MLP neurons of a small language model. Each row is named by its layer, matrix (gate and up: input weights; down: output weights) and neuron, and shows model dimensions 32-159. Each number is 128 + 24 x the weight over its row's rms, rounded and kept within 0 to 255. Numbers have three digits each. A neuron's up and down rows have the sign that makes its largest values positive.
Before each neuron's rows, "fires in" lists the words (lower case) most often at its 100 highest values on Wikipedia text that the model never trained on; "fires on" lists the tokens most often at its 100 highest values on Wikipedia text that the model never trained on.

fires in: "being", "before", "professional", "professor", "business"
fires on: "ing", "ess", "ore", "oot", "al", "f"
L2.gate331:100121170092131112127107142133122181128132181118165143100120147134128091120118138096119124125185116135090100185087086106139131102117122092145149159134116134132166190138128119117173158162120128087144128099124131115110124173161124160104175124139082133164109145127095097116134121138117125121163126168081135119149141141115099136153122098090110115129124144168124111098134155144119104089128
L2.up331:167173117123155159152105115129125151120164100132182129163119158131119150134142142136114121130163157117145152106113120130151154098097124168142119136142120147132128139112126124111139188096136147110168148146104130127095134150118144126119120165138107123139146114125126093157136110122174100101169156089087096130120110100118115130107076120166123170151118129126122096163184156105148148120127
L2.down331:101143136111119139139078097118194107131087138135111136098167139117131118112133145140131116139161152138082178097110136104078121131087117103158114141137149152132140144115124137122108120161131120132154131165151101138115144111125166158139117114108142116155157131095154176121124113153105091134146142175136118141163126122178117118106121115128126135126157082090110131124122148128101142151115

fires in: "of", "radio", "royal", "rural", "relugolix"
fires on: " of", "io", "al", "ol", "ul"
L2.gate507:080174156152106129125154091106129128105100106109112075121113128092130149106151113142089162091096131095110096117142085128133086137152135138124128137153118130131163092127084155122125138125158135148132130103072139157150124106156114146105122124156119085117130115117115106133144147128111138128161123118083125158144168160130107158134147145073131149083090134103111126117151141138187094107108
L2.up507:098128152095143158114129136114126168112136109116157082115118125173144125109161144153124126111124150122060143128164162131107140158110103109108114122122147109141114114082125143156127115137092164118139139131105130173137106111142170123123150103110087053125165108122105095100140129137173145153120117130077113114118121106161109098160135077099116133091104118165135146135148141142124083177118
L2.down507:138101090126105140127143078123114121119132130122101129131092177098139110098127111138135113108135142138128131151113129135134141111150110092154102147146136112105140140121150096140166109133170124103114108109154142086143126184105129128102127140135142145149095138157126097181093147131146117128130090115159082124139093108087137126159125133095160125107152084153130143178125098127115164091138

fires in: "as", "is", "was", "known", "also", "became"
fires on: " as", " is", " was", " kn", " also", "ame"
L7.gate245:059165108169109095115141140086125140108130138125138079122136137121113108157135129133134099155127112132111144126125158197113171107123123101099139112150138090146140141141113121135145160140119168083108180124108120089162148133121119145146111092150127118152167098128115130131100161170135141135069143157120104150165147083117093124136135093114126122147139126149108153112124123156169137146110
L7.up245:102148103123130101132128118130163081126125087125138094147144119124135097141103109148092123113100141109166156132114111143122106093110123094124153121127140114157133136105127124127149164143119162124094140128155134153120113112121080126168050099089154103139122151136120168151115170150080116129097146162122117085106122131137153141110101147070109100132139119098099092176119113142120146088109
L7.down245:131147128124083102085141115147116176132102096156126087109148178124103108118123169114157120126079100114131099121120111121111144072122141123115138105141174086105133127138087199106175157101167142170129134161121178139151133143100136137150146158110210125129099139143106114143173151151090158142116155177108119110137107113136131123134156132109094134122128101125112161124147138108135128154127

fires in: "two", "first", "one", "taken", "three", "second"
fires on: " two", " one", " first", "ak", "ree", "ond"
L6.gate334:134150104120161123131121111148128123086114108147149151135155152139138114140166180100150148111095152154108155113174138126107150132136106112111128148113152096118130112088148119108129128150166137126107119143104162137164121153149144111134118135097105072138111102104118110143112123134130076123136155134081071145113157115122163148119126153096135129142125094132112155070157169086158088153146
L6.up334:130133107115111091120119097119085162149163138083136135081126136145139111105162166097164123122135140133154140176118120110110115095091152119109114087163155110126126160120136130134137150133124133144129133121127117153154132140175139092070095122135130157124105145084125141143152118148128135153112163119134103132147099112103139143134116108084125138084127161143066149154123057120164113121104
L6.down334:184135132120114153098136124139142146134104153132102086165166139136114165168127164128156117163119097144110166135157128091140176154135086099126140053119128136092094142136119129093142137152124142107113091122085146122138146140124135155165087107152153111122130121125162137120141170097116160137136162127124135130105111125107110117089082113139130128076099119101153133096182146117108146137151

fires in: "first", "largest"
fires on: " first", "est", "ed", "irst"
L6.gate349:083157151123149088091154081121129098129112116102157152158147077115143128110148149164116086163138113139141134165113128101106138109180167085127136128180074103110100155146138119116117154133107169113143064148119146152137146124135133143116137146169170114127083115091116087117129114147124115133153109165096141127131134133123138138123134161097111154130125117142146119118138133125114200078128
L6.up349:158158144148160114115139087118104110157149137121146170169105144161153186107127107114131136157151078174115136077152112094131094132097154118114115131094128145130123144173118092063123120137081119135132174119130172137136124152119115144128129152148105120124128184091138153121105195160131139120163128084125147103129104109156127116083092147122087151131171135147133126105110123116138113114114
L6.down349:118135167142127133158131108136131147131127134109106122129090127118132126126112141094141168114140127096163152134122184150184140125131089115138116114117154149111095146131147147147124111107131140079149123130102109121100106173100129134137140113169159158136100136143102095101139167097107117130110138131094141108099153170127112146157130134124098079148137166095147133115100143096127119136137

fires in: "as", "became"
fires on: " as", "ame"
L6.gate15:117154138141122154156139129104081100110137126136152149082128106107131139114148112123145137140176157099145103153163137112149143098102151130129109129158122138114099145129091097140161122117139132145127173125174141162156156162176110148137133176171106130113145153134092157168100129118124133125101131155148101139117155113123144143132152101105102142151126148129084159118134088103155130138106
L6.up15:112146115144100174085121124082135161174139136124140130113086150143145165165138139140106129122122113123097146172098124129084187111106151115105137113121138122072113125122103138144140124192140104117153118122134127103141123128144107115128107126136110177157119132138135136157144142132151138103177080114098136146129148110140171151150111119150152133099122159150113144117079113129148101085132
L6.down15:151099078119127135134140088115134128134135095100127098111142119167081160097166160134131092129086171104119142104139120142153115105159122132159187163106162137134101118121088134161165125130121139116117131119145124118169152119104111141132171084166151113135105150124099101145149128119150123144062119157083144126143091121132111168106157134126121080182123126157079151158130114132114166151125

fires in: "as", "or", "of", "original", "bus"
fires on: " as", "ard", " or", "us", "ig", " of"
L6.gate256:080102119079115135101118159126131096105077162112161152121100095103130134132133080095105114155096105089138092128106100157092138094135127148101139163117162138101142091140141155142171117130135123144156133081163132115123144116168144154139148091134123143144129116118140128110109102143082144164096121163102135124130156117155149133142088119146174144113134098103090177113098122099117164177094
L6.up256:116094127103116087121113191150156137124060097157126127099128174117119135135122163097165124117144122131096107117115109139105126117128123153146105123106139105102116120120122071108182098139134130116118155131194116127127165151159114124117143119132126131148129205170107146124139176131145121137094137160127137147119108156162185110104134127155119142130137177121183120107059109117122120139128
L6.down256:117113087134106125152150122127119147151120057092114121133137131129073069132145099147110132076150164138141109141148146132131171125154095101134170161096136090149135135173126133126128149149162140119124122116093087136104164135101155140141125123095115163088114114094139107121124155153153157138119142104138163108153075157092074106144148146092102172124112150122080154091119105130152163128153

fires in: "there", "this", "the", "it"
fires on: "re", "t", "is", "it", "ig"
L6.gate477:091151106163129086142133119129142140119137118096120122146162108159180141096110128148137177160119078138141105144135150121089113135133090095086120156136099110118188125077131078113112123140094124147146129073155113119129132150122114134125106114125137064115117122141118122177123091131143132104137132139103112130146122110133118138090104143100136158148131162136117145127116122117153154135159
L6.up477:090151165147173157098141118135133142148113152125121160157158104138094127148128126090152141125141135144212139120093127107134109121091097108133122124137125131083130135103150115183126073151120121144146092123120143094075127105156105110122150094158122123071129100137141098118120131119099105144165149129125144112091141168167175083142180119128155151113121115119134145128093110120170135105191
L6.down477:112155130144148153098106118133109107118116131128112105139097124149133108143136120096090113119115092121123130083117128116160121138093150141132129151129148119146092119125117093128076121137131128103113170119130110116083122106104142066199145132109115149185169115118116106140134147122101123095123082141135103108101105123131153136127140149180112133137167083115083134122171154118096083117066

fires in: "has", "is"
fires on: " has", " is", "x"
L2.gate45:108169118146153179120122119166148165105140150118122103105158125136182109115107116114113112109137141139123087105100159135125112128133093136147123147142107121140135139126097119139149118178148165166123136103103136140110138112138128149161101104101103107196113120161114124132119088140165108117114180126109115131110173143110093135159123102127090081115144123155099150121138118140153133142155
L2.up45:179167123135144150140102152153112131168141125136099137114139122161174093141080148160108112133169145128127128133136141155154146132165139101133123116121153169128118135109112153176125112135136104137113143137113104142147115118116150145132151101118134135124129146087083076128100090094111113135102149139116127099117136154087095160110113145115154114103108159128120138130153134176138165161108
L2.down45:120164119152128108176157122115147104176129133124137104147114122139113110157123095133122142133136139102157144119107068141124148100123113154184127055157177124169103180114144105138111130121128113149163120146132118101120120117095128155124119130151143150109121120130140122175146097137153143132164140062147124153137161155125125139149159125144117174167100127057126148119127167123112123127146

fires in: "the"
fires on: " the", "he"
L7.gate24:159149096155116112093126103121118117161116108143145087109167172146100129141134105139124130142097122140164132149123160083156121107130099137125161121153079087099140108149118149135124105158143134138139131152080076130139126119106101120120111142148152127137125168136169106177098108147156146104143154168187114160149160147119100148098148123154135095115134118172180094153143103118132152123110
L7.up24:138121140108131130098107136083115139138133116143154143113114062120112129108096081136125130115112132122116144119160148101084120133164108091072115144133146120090110081111093137148110101134128107135125131103112085127111102125154129132147109128161155106101109110119066136104121120123138107132110131133119133144080145086146154111121089093100151142123086105141096122098155164119124092128138
L7.down24:130120159122122178141140147143130136143143133115114138165151136129144121133144116120111153129129155128116133113124176104143144160109176160144156136146128139132116133105124099128108119136098129134151130128113129182100121050152107122123149147119191136135163140129143142127121097124135152143133101121152105144129168104138109078057100143147139135096126139143123106097128131126136133139086

fires in: "first", "second", "last", "past", "structure"
fires on: " first", "ast", "ond", "ct", "irst", "ress"
L6.gate240:114176103126182109098155130073099100111141150123105137154162083134151129134103119152117152106163103118145128166139146125137144135155113070122151100137112112108164158138108145088096124152124135082115112122103101121154183134137107110127137119151139132133154151134129124121123173166136091124158139130110129114136160106089087112137152149128108116131140176169129141069174110109095140124102
L6.up240:119093097135120121146129141138114130119177107129150141153146127112169104163123079079099132080116117136094125181101152096142091119137111107135131133137149112148083130136138177096090167165136084091117130129105080153131118126152124143154106101150122125173137106120128068097135081128155098113134169118144134096127190115111129118111115131131104128125127118150159131096119178145123152157106
L6.down240:152096126121121118137179127126116120081144116132162177131116096124115136109167126147123115117127141162149111129140177122143100081133133103123148141103135095064160149115103115185150138111133105138129099152096162146148120105119102126101137133162128128168084119161151094105138115126101144144087164078092124153143105163125135148097115103149128125114171129107168145107112105133147171098107

fires in: "one", "this", "each", "every", "some", "that"
fires on: " one", " this", "ach", "y", "ome", "ne"
L8.gate200:105201152111135130129142126096089141106145104113120117123112131117139105111128154112104111152134104111156156133171158165116125127159099139160149105176166119093105148142112107126124096116152134094109107119085170135146088148138129161120106105168134129150122162105109098117149123140152125107123138205144113118124153115141127145141124095158128105102131090114089143109109108119172102153112
L8.up200:135139163127126136156142100138116132140117140144151169131153173126159130156164100091094101105140156118092108119137167128135106129130167115152149064193143153130122133156149145129088158158105124105120107124119115106128096129141109129116116128117119169148142171163157154134149129139155115098116142123116101146132163123143084141080139172126144156112141110177124140133156140101128167125152
L8.down200:142093093128081136133124105115145113167130119141098127161122131105131175148119112138137123149096102143126119124157124134130131141163128158133130141095142150134065119113162101113116111118137117108163143118170079160130108149131155134161115134122102130090075169181134169155125119128119080139096065121203126123128146118135149121089110090128143173134101159090119184137116114175124140148102

fires in: "was", "is"
fires on: " was", " is"
L2.gate184:071157128145146182134158128119169114144139143133123171133109129146124121159140136155140163149158155137142154142103106149135129151113128116148113122146157103104093131098132090167138136119150147102140139088129156147112104116138098096122101133093147134126142195163140055130110078156184097108097121138070148151117124135157109161136112103142121146171128137129108144142128157135172071117173
L2.up184:144116085140129088103131137118167140150121145106144110166135104161146133122127134153134130114151154111100140101105108114125137185155123119113179108138162140118084160156100121136142127145114160147123148119075101169071151155151098137177159117120104133095112099120130131132141129152172104107149126107102100128105082138113136126156083091153153135141113118158176141116150115139116098107156
L2.down184:083152115139103074108115152114142135197180164146142097124103134095122113169132141139143127155130158142068100110166150114131136127142142107125146163125102158128068186110142160170152138176105149165126115121135132159156131122096123126130137117112132084120135119110149161128097144109105131169175164115129134178108139132116147125111110133092084094135143111066128129106100133125104148126117

fires in: "all", "association", "allowed", "assembly", "academy", "radio"
fires on: " all", "ss", "ad", " ass", "h", "enn"
L7.gate412:163125123112138134157137127122116129144164144123130127159126149105154121133132118127138146131150154172092153118145138171099138191127154126107082123128128134157137143161125167146119118116117136093136077084103092128171135121104083124149100106133087090109102091149145103079141147098147080184159097110107123135160130110133084160156137119154141210124136145167102109106095091118114155121138
L7.up412:157127113141174109105147104092206139155126097084185119119096150141165101103142092154137125118108174115089131178122123096144118123160120136116096122136107154144146117110136101110127117154153090108102136139097091158105139142128111150106139149101079164138111124114152128155078145153135121120157140125109129142178116098162119154151135126100119166116127121122126105126104134106134146123147
L7.down412:099110118148136153124145153110129155127134109099135139087142138138080156140117151104135145146171103150137120135118147121125115120057126123133119141134126099106130125142118140161094121112133139153097109151113168175115182125143144155139115104131148101122105124146152144145163130148098128099122098061127169105094134134167073156109091121131117159118117143055163114119152122127159120142109

fires in: "name", "same", "money", "monastery"
fires on: "ame", "on", "ur", "ch", "ast"
L2.gate411:112126120109119126093136142076132151094146136142140108178159113142114166137175109135139090137132186083131121140111134126074116101129118128146133147117133098108172126136106132149111156132155127143143143120147139197188144089157093100152162145134124084160102126138167108120131189081127117158071123127152135111114104098146128146112132132143134127085084110161088129137137093113149117144125
L2.up411:106198146154130172140084130095133132135120127106115127126137118128114072136131109119097115149128170103159099119105137168144151127112135086161174113112104126148137130175130142137114102154139151160113155101110135139163144115103112144086149152146122148142107113103123118100095175098128099136135140136122092120132133111107081134117050141144084143104152132110143143117158095149092186121150
L2.down411:136131097153121125145147100093116113184111127153133140111135145146153136107148170137128146125122139174145156187109159143118112147137094133149109117122120145092140114121118120149112155137100138156129086123146150117176109145158161105179117141162154103156125131184125123100118143140121130125139149174126131127134139126161115144182091145101169108133127079104132105106119102151115137117151

fires in: "the", "this", "third", "its"
fires on: "is", " the", "d", "The", " its"
L6.gate54:157125146124147142178087139151142135121121127125146131137132153118174108117116117097132096104096134101156112204113114103120178127114158143125124156128134155160133141090139163155130082134142139148130132103108074146111116142122153103110108138132128106160101147115174117104113135114150140188183154152128116145111149163138133158106118156169142149119120122130148146089140136128114161149144
L6.up54:125118105136148133144146118119138128140102117113117093075109123112109134102099136170071124113095127110119116132159090067164145108145106119137108113138116080122164148154123156125112161171151123113159113121128134099143109146162105145108112092107144090101148137147120106172138145101083080139131132117131086120109159160128141150155127130085140106097100127098139137113138158125128146044134
L6.down54:138108130109136144183152095152095137135149079152108120141114164071142096101124154145129125149119108112164161145144152144148148177099140154120140125160083133128101106126080132153133131165073085111129108139125119144151104100133125105135112140139108119150136104126145156138109088121162140112133128139142124154114115108115122137065146130135177137135121148133138137112125139111116131146134

fires in: "is", "was", "not"
fires on: " is", " was", " not"
L8.gate249:106152107164106112128112124146150129140128146136163104099110105137089106147126139143128071112131137085162074125130181075129151086115128151176132154148117139141128175135105118177130126140138181142150132118122162158130106135089119141128107099172139135114100153175136110167150161142114122132095120151097139119174182137116117068126134169069099105103112133112145107109171109153122164142088
L8.up249:099145175171108124124127155136105149114144153144174141105135128118126149125131143170113160124132132142074166105141144119129137140115084127112136093081139125128113101138144099158096129155104139145128170093114186138107084145092136190097125122099133096127136091139120140135105113144164149127156166119100135133103169092117109142154107160136115149148106137113144105111142166157132075112142
L8.down249:131155090144115126103105146174144101156109110145104143102153122087116136118153122086107117104133168155157095125150140126113107083139137105125131142108136121141093135124099158117124102102134124157159114122125119136145153145128136153159122113104171108154165127157158113146106173139115123127173086168082131102158126151189129118073172115139101086142110135100111105122102112122151155137126

fires in: "he", "private", "returned", "vice", "retired", "clusters"
fires on: " ret", " he", "ate", "ust", "ice", "n"
L7.gate57:102110152151127121136114113142149100093125167127138145121144139137183106098113116121118129133080139141060115126144126096106154127121151159147135097086146146161121119111137123189113120108107149098132139118100097136169131103122098117123122136128147124122119185095156152110156150125116136095148109153114139169173112109100134093084089117126093131107119148151116132135129120133129166147117
L7.up57:127134152115133131109140134099103111089151104129139160133125106103125113119132157135139123098137145120159125082120135156111100091161109132161126134145123146163142156116106128078131131146116146116069131135109146130135145103148103132112165131174084121138125174148140134134131130146083134123169174121111084126113143092091159106139143123080095119145103159147117090163097126145148123194108
L7.down57:134116135140127125141133105157159131149157114120144133093132129127113119113124126127104132196077118118086155123159145105091167147118112128124125102158132144144120148112090092127150153066136106158080126121099106160125119085089138132143065097160124172079143103142131135104137114122138116143140119130122103132133165098111134162135113132163130140172122152185171176134125126127139105144109

fires in: "of", "prior", "quality", "built"
fires on: " of", "il", "al", "or"
L7.gate208:087109144106151119166147130087154112098150126135133124155142099161129114111146110128109157109148110112071141135168109125137141150145148113099130160153164091105181142141106101151111137093166129127090133150124136181135140132102135165183146149098117127110141142157086140142128155164144165080111127145135115154118110111105083102164188118107143125147129131134065111071127133160145134110137
L7.up208:107113122136100148117147142104132122146134133113148108119109174136114100128138138155114125131116178139109183099149133149104127129102141119135195142136122097112158131163106098162143132123152129122093125090108140143135145157082180122155142153172126146141158121094124145150129141112119168130149186159122139143119143117101118128110123131094118111154123130143126124123133175150131133104115
L7.down208:139100166139127085149123137110137177139125035140110150102124156117128139124149116136124102116173152172147149159147117125105145149178125085147101119149107128128132150147126136144101145124156155144147109184123097136094147146146130140141150096165147113141132110118144146121141095118156156169117137117125082165089109121134101141139077126122109101142131115063147120140094115093115162131085

fires in: "of", "king"
fires on: " of", "ing", "ue", "ed", "ag"
L6.gate274:125147137084147140164163154143109117150135145126129117110117089147089165138139124127098125118147132147116121129135172139085142103109068100098135149136147127172146148117142145159108150158144124136130137104134103117115093142165108140112132086098179141161122174128143113117099122150117131160104106140105169150128090136128147169164094128153080108139104122120146149080138119127129160133126
L6.up274:111115175124131134128134083099097109083077127176090109103113142140105101165123108192100131107164121114121107114169145126157138116116134115168136125137123141101099148127153139101113110133143136126143112157105142144121179151108134132113139102134107116154124154117091121131139127101086130158100154142171088116136149155101141144116154123108129132098100116115125139162145134096130106122083
L6.down274:132131151150130182133109135106134136156079100119143150157082135159139138069099150067134140117152118103115169165141140145079143111176074129161115123130157101147142122157137133132113120170149138098162094132118155159148126146105137139136109118105150143127136140117131115132110134097157111142117155126096149134129108117057114137164190115151147115114128108111153079159152135136123118168080

fires in: "from", "received", "gave", "a"
fires on: " from", "ed", "ing", " a", "ave", "rom"
L6.gate362:111145139098157131094137132098146094139104146115111101105129102116127119132135084126154135135149165107158152164152118103164161087157152130118109152142121103109095152122155141158182149106156174130145103144107148135129160122111067112125119139164119120135126112144129103166138133161111135103178124116119156124140097114179170138129137175078066165150080097154114100103123129110152161138175
L6.up362:149149119115122165133129133128136163139127086084142141168128140117130132160141168129120126139130160164088135093137116115122125113133132175129100160165105164120167124125100124125106121105093104174118143121118138106122070144123184170131121133110107148128108080100174098141148179159133118092142072111110123112112140164136124138128097109109127101115161104100154160178144134132149126122137
L6.down362:114110136104147129085149131134139138110139104113168099106108129124112119118120109139142137091129152153123115095090129119172107095140124101122111104143091132106128144103077121152115152128119136145140159121132133116127105119109124165117130130153130118126155135134041143147126136088117111134168159132129163144109062153185169116121125175129100130140147135206161116094148120158118196140123

fires in: "would", "not", "children", "can", "also", "could"
fires on: " would", " can", " not", "ren", "ould", " also"
L6.gate392:086145147122135109123088148135123164116135139166148153104125106129171160123138095131141137104066142094129102103152214127130135101153070121159140107125126129110111158130120109106093142152089119106085123120162091135151131142117128109149140133135168131146099146148171108157119118112138127151106133131135126214155142119119079099140148136143123146145129143146123146100123143123141153137155
L6.up392:078118126164150137130146137106100145093086127140167136106151171114143148082112138138134111094144155088099107128160101131113127142126108104133120138133135141124097089181140094116146145108152142129115149140134117131057121089184112094123112130109100093096166141169115122129140168101155134108128123151164129122137149101136076126131150134098100134122078127111165098122134114143138130136119
L6.down392:118152109150141138175131111136152135138096138158124133167122161131114117095099049109145144147092111109136135096142150128100122145127145111130138126141128120138143132120139179165121122070092124116129100121094142152137170188117153156124112094096121103124094146108117170082095165145101117117142102176113096138147143127146132149113121143116106153171144097180125130159144178135122177153139

fires in: "on", "release", "only"
fires on: " on", " rele", "le", "cted", "re", " between"
L7.gate345:138180114109140130109174108105141109071111165124174124132094118125138139084160131141136148163139115116117139124159107120123184106173120112137131129122141135105155110145077140104147190167177090146148085149134137135118139140139128125143099117117111135149125154138107161093105152140133118172143134125122108169128148114144118100171094109107145124099095095146117139073123142147111120098135
L7.up345:117158126107114107105149141118128180117128130157133134142101125111146099148141117120146144100124114124130106120113152130138180112096099092135094146130128117083128166131108118075117129133170080116152137091135163135106106112108112131120099111134077151151095145129096132110080115142135120131153135118132113149115102105104080102121131190121127113118154119104148159076127149135136109121055
L7.down345:100110173154151136135131116117094141088173123129104120102133134105099101115125129153142168171114133128137169164130118112138089132168128116144110138131091140095101156147130144140088136124118107158124155144163100096112148114125117167123163119156146130136114100084112149048152103136139154110087137119177178151117111117094121138133136117130149121178138146094135088108127097088126149151156

fires in: "from", "state"
fires on: " from", "ate", "r"
L2.gate139:100170107129113144104129143138123077126117117135136079099146140108086117132140130172098133094138161129101155112122106103106082168089114124083120171145099111143141144138139141115141152132113079151161142144104098096081098138142104131130128133151124137158161150134135149152123126128122167141146127168121105136139104129129134127102155140122103091116090081089090121113118073139132103125139
L2.up139:114165100114151102137154110121177099103118149132154096098165121075095122108146128136132112116114166120116140149148114115106127129129105142109136106129113121097092180113091119118140154143174118111137156160137121121121108121081161154089120144143131131107108144122128134117140128156085133111149162127084095123096141150112093116147122168096115137102142113115161160144128082097124135117122
L2.down139:165150176124131116173124122118123146125131126135143090133094151093136080153123079137127129096141133135113162082131144119103148126125104172151109129099138158081119126143152127112143128181147156100092119126129086140164122087133139166085111126120128097131140129086086116151145123158129098107158127092137097124111101149123139169103096119105082137121170114212079131126097121138132082143142

fires in: "was", "been", "also"
fires on: " was", " been", "ly", "so"
L8.gate166:117134133140122136123125119126157083173119127111112114160136156130100113137138181146152146131140133142167128111123100143187145071115110098112114130116128116110116139136107144126163131164124129120134121125132114141152088158160104118132133127127107064131096105116137126158090132124127075164127076147116100165149147149134130143154128167174096104117137133095073153135138109118157116147117
L8.up166:077162134131119125184112107080148091141097132160131146144131098111087132094140144117158109125165112134117114122123146087156146078150086103163140138101127103109120176098115133130103100157146175152078108118174147202135127129124154126124136129127135113090125100116158109083088103128139095135116113125154183171127164125167139126133155146094109152148099131127159132119127122165090118112118
L8.down166:125147157163086121144081088116145137140129112115162156163110099121103103105137118142144113119130139100127094119132144113061141124107120133130141091134174159100090102123112149165138115168113171158137120114131142146157129124093129105138177113141144124128084115137136140140154138111086130166117133168133112165200140128097106150083150134124093136122127119144086098147143134125102129139115

fires in: "however", "way", "now", "allowed", "jimmy"
fires on: "ow", "ay", "oin", "im"
L6.gate232:143153121154110117077149148109103136130091123094160148107146129124156141127087152128135152054123106094156163122115128109147140141128084153128073101126153122100129144132076150181129129146194118150154128100103134099077142114148123118107128129111111115184166148112125144166123152101097123107142136148143109148085126119127158132178210104175123113091123093128136126138111134111122164145128
L6.up232:146125087104151090143116086107128115141156124143112126151120084125131078152155116097114106099074145148185115068097095137163158089116103156146152079114134108165108097121133103113152126134102142110120139103093145130106148090177155139162158138181112088165114119138127142128117094182136123107120126170123148151122149083143148086106103101114139145158155129125076150121104127098138121132112
L6.down232:133141123130095168156132102150112136131108134131142132135091179122105162106163105137106132159171149136105108189160134134155114122097166139152161165114135128158102131112179147133108104126108137078116137158126109126175096133120122136128106148119178118098105140140154099130120146097150098125105157089107151108131096167147114162129145161124153156134149159120119093123139103133123154079126